config.yaml
n_layer: 13
d_model: 160
n_kv_head: 2
norm: "rmsnorm"
norm_eps: 1e-05
bias: "none"
init_std_up: 0.0363
lr: 0.00225
decay_fraction: 0.699
dataset: "wikipedia_en"
MLP neurons of a small language model. Each row is named by its layer, matrix (gate and up: input weights; down: output weights) and neuron, and shows model dimensions 32-159. Each number is 128 + 32 x the weight over its row's rms, rounded and kept within 0 to 255. Numbers have three digits each. A neuron's up and down rows have the sign that makes its largest values positive.
After each neuron's rows, "fires after" lists the tokens most often just before its 100 highest values on Wikipedia text that the model never trained on.

L10.gate85:132062136094143173088085129159094071183132104101139114111096140124099150148139146082155174082173146119101131165116130109076145168171138113101184114127165068153117160160071127069135150172076159111124157138132117137147174112086129108098131098096074077135147095132134165098180137157148222123119137185152084097123126107087159073134120186170126120182171170103118164146213122158126097134117
L10.up85:142082106080095083127104136127168212207169098111139094106136108126094127149158144058119112145079092135211088137177130090170133116144123135124105147112125081140067114150133134105098145147097101147173107120122140138194172158114121104140117081160135121159111094132088051048170140144168164130132154152078126158138097170152172148115136133083134155151146103138093141134160073125187117098167
L10.down85:157147110140080193119174141118074111057115113127124154121147157162108136118132107232104112125136149136137124146122134131135166145101108120135098106165138159115137125145150103157168141111159152158160142112147134112111150083130156104181146152109144151109089102184102149169109127140157027178139102105166166102094118121128132098158113134145145116129103089164153140106086169182163158108045
fires after: " |", "-", "="

L9.gate369:091135094127138159135208141115140150167123151213102149236151145134162112101181120149147067112112172125118070130137141144135086137136105130090129083049136125148129185182106114110118081132087161151082103124115155111117080120093100123114133131113050141190135093130161130079108092135146119095154145156090105159029135091116152092116111107202112098173144103119123161133146168126089126126113
L9.up369:123134112118167168101137104089152099144120170146156121098112168158155144155129191143105107157110118141116093128175093132086169104124124117152083148099141127121135085127118056092069157212106164137128160093148100161138138144105083166161104126189136197127138126117048116110199105058163177133183200121112195193077184135137109105111094109146118107157140145071090117147158156108066136119141
L9.down369:139140102155097095139118152144108136136143085116124128182205117176106143109149129106172004128117142133133126129161166078142125159166106167158117140098108159109152095111112127086176071120126127178099154132114141164075104112142115114084195104137152130083180063110105164107223080098162080082092141151133091097134135089131124094167158094094089032136111113129092106137104090100178167084175
fires after: ".", "-", " sq"

L3.gate388:094123145150104154121139147144066148143112058149077177176180120133107173134136107159130151097149084149086141099147091098169060130124164071138184085140156148128109112113131098094079117118073097132119138111126074122160101107155109184116131130136157085080206097122178107112105068112118146138209111165118084183068141143170168168155112134075078118095174160126144094123070069107098127136159
L3.up388:157134099147114108161121160022148138128183164120150152114103123143186128149147130161091167134158138136115131137167156015127109125097123122146195115123110113159097113097164041147132099074121047146098117149139108182122095185128133126127108174160164118126130105121157150124075103075105157156114090174173156151090126141153054145145112131084122125107137119110153160152190115077134151113131
L3.down388:102135102071074168136151125127090059127072136107152098148101099163143157124141152091178096100089125098165139120170146114107114135122104113107110081061115152143110129179095114140140079112069104079093121102137099223134128172106170124133132126135082132138163082141119112100124110156110118124132140191108157101141142116091128110104145144101090111103215120122179116158110108103160144122148
fires after: " O", ".", " Fu", " Operation", " F", "("

L3.gate131:135163087101123132154092127160161147146159097136075128143143189119142142188229157134139105063090212112136111147176105139101138083098127104171128086130098136152137128110122151131128202186130141131129159126123185140142116142129150128130029114115113193116146157131158125167173067161128129115144139134078150131164126125135172142113124088150147122154112120162093079128115072043126099123137
L3.up131:132108182118107185102107102155107116147157120133121193077118108093140154178172165121126164119116095175136097151205141087178138092144145099179123152151140119164127135130118158155097186091047082135111137216152074143172107086105176162106180064139102152139152105151101188182168102148115105087165141159118134123147158112129147103092127104136127123111112099120098144163139106104172127098163
L3.down131:128127084128137088073196178162136163084119148171133143090075126103075090088052131138127146150120176067114140107101095129106099100127134144106117111062148133130122116172128125092128079160169154145223128151143179081128113138138109192089132139152094132135111161163116080114128183104119132138098092109150149110186146180114055145145144140109120127147095144119121116105128140167136168096053
fires after: "ti", "(", " Bac"

L2.gate139:152107120061086167133152102141114175175129171105055135156191075085158123127128159099103163127105183090117136169109148164100150204122160102141138123163113086156098099111128082142173206173105138124187168135114129122158101092112090138110139153123084084134166157132118147078100156128175107140146142080054123148129110140141126171101138144106143155082111143094097134131112124169059094172047
L2.up139:139153115080084155109132102122120173175148126113061161143176111092172118134128138109089186152124145107109101176093128152116145150110145096149187158176130090151091103114151074138171173152103184152137145103117106127164102043105089125140162142098098106133143153120136152094090129108200099167108145085101130135118113155156105189086123119103158154069125108100106101128093128159077096153092
L2.down139:133105148070161113112095168105105123163091133114049114137147128044138168137142102121139128132158139122132195134087123133119149131153141141138128105136117137158147141087135091124159139148120163069171138087133127116132149116125113108139150135121115088133152182176126155144125145123158122139104166120158138081128085080137139198118143129119160139126157178068141136126111156142160121123123
fires after: ",", " North", " South", " the"

L2.gate73:091061146147131084114102162180132077161070062094121100129116189121140068141086139156136103129163128086179071159112088127106121116110186125144162138103177134140125224107138103103100128085097136177076134109185075118199132118162129121119126119123137124100086135154123087111138132125102143200103091160075111122090171097163127150141090148089136123107144115138173129083113071148193188152173
L2.up73:080130156151099113131188183141176138171101099101139177157124144064144096124126183103128063109132102112140073113188145121120111127145208118156144130162116103112168129113090097140136120055125079114180151164181139177131074115165071139087133178123104134165051145173128125119152141118098119157194103100097106120122129081116139122086121102176123103141119095095096129094128151107154128086177
L2.down73:095156110103113182167177129117132126163129142138145162162144099070134172160093116118128122114110143163130123097135172095129095153106105123126112117176119108106131083135085158148097140127128096089184152125080144149081083101084133181148138139160176163144119122177139142150132130092110150158177134044124131111152164137119141136126127092179103087099073068188133140137173172132100072100133
fires after: ",", " (", " $", ":", "-"

L9.gate224:146052136114191105137126155146109073143109069147128085113145172131129102150106206098159162187093127124168117160153117057143168128133140112121133110099119152094094129169119165099142187133125126099128090111147172076142076180107147079085122174128141120158133115114124072087142144110078129104126153121156096179108131117104101097086117177136100107084062119138116133174199159202123122173103
L9.up224:115132117080157108080105120120104173136148082155100095102164095108156165228127163153123054139071090128165148096126132084163111137142168149130140136153107138144141121096131165127079168154131108159115157159112150122169132088142119121091134114046152169118156099135098100114133086125137141114179118196158162165081141108130092147073146147109091113161073114155118112232161084185160128102106
L9.down224:111196109151170093114154158141169133126135147111142111073162106158131116154132101100134095176112170163115122111118173115115137140064127122140168108146152153179086112168027130100054118095119150139131107130095140192124189126138095117132146185181149090195172176130116163091103103079142118148109105084136072155140113116110077102129144109130109144145125149091146098076124080110146171147132
fires after: ".", "\n", "\n\n", ",", " The"

L3.gate13:125119082099144177119193144118120226164176114114101129168140097142099122152134106137092177133116156070130124107118109123133116129094130161102086104123149140186075132117095097073142200110088102127080134065118202089168173138175178147196123138093161117134140188125134104118118100134150125043132123103099120130199031137080149082077109166127134143106155144137140141136062108101139131164123
L3.up13:063109111124147200184175086118161179128123043133156141109135079183111156141117143181122108113200102101145166150096099115069169103112097097149133111079092088165098184184122115080123135113158167136117207104155073125154139155187152107127107140072164088126108117125195101148124133098134140089083092135150121131146127105131117083131167154171158135091119135141168138132103089112113125119121
L3.down13:166127130119099095167183133116123167222146133134175100159118091098088136137139154151129163124157112165154083188103108124166124121105144160051093168103112184148157129108124132137116147132122126144141133082090187072151140107137157119193105125101131114188102115161147120109172147128129161086137172090074140145163122142108149085153166151074114142078146144151155172199108068060134109098148
fires after: ".", " °", "″", "'", "ac"

L3.gate161:122161103112126066157110113125122096203150096137095154106158114149165130136189099113219115101079141123145105073151134164132141116083161151161161120156158128142146129149161151135113143170124089174159089139116178124055139119159125147082117136141115160167097062174093146159098082134128116156122169166173203178170140075135156126176126089143091122141194133141061099108128128120066180125099
L3.up161:172109115095173101105091150137158094150111092171105156102148157086137187145148112086122128091155112099129136179097146167121103139114107130112138084128146087170119146135136144146080092130129183165161133159130090056098170150114100154099062140090183135027131141131091162154126126159106075127080110087192130170108212123144165137122212110107092146062122222126139119076183114119116151134098
L3.down161:108137085153175089182141136093067193103155132092164149139086070076097102113125130092145119172146112155080148130159120103128065115129162184092083114182127118070130115115143107100082104133120140149179141142162132171129157115121101161088153122128144101131170142182111188145151167106117162144117168079083138086213162146116073138155120093117173090037076088150159099104079160127141124135155
fires after: "-", "/"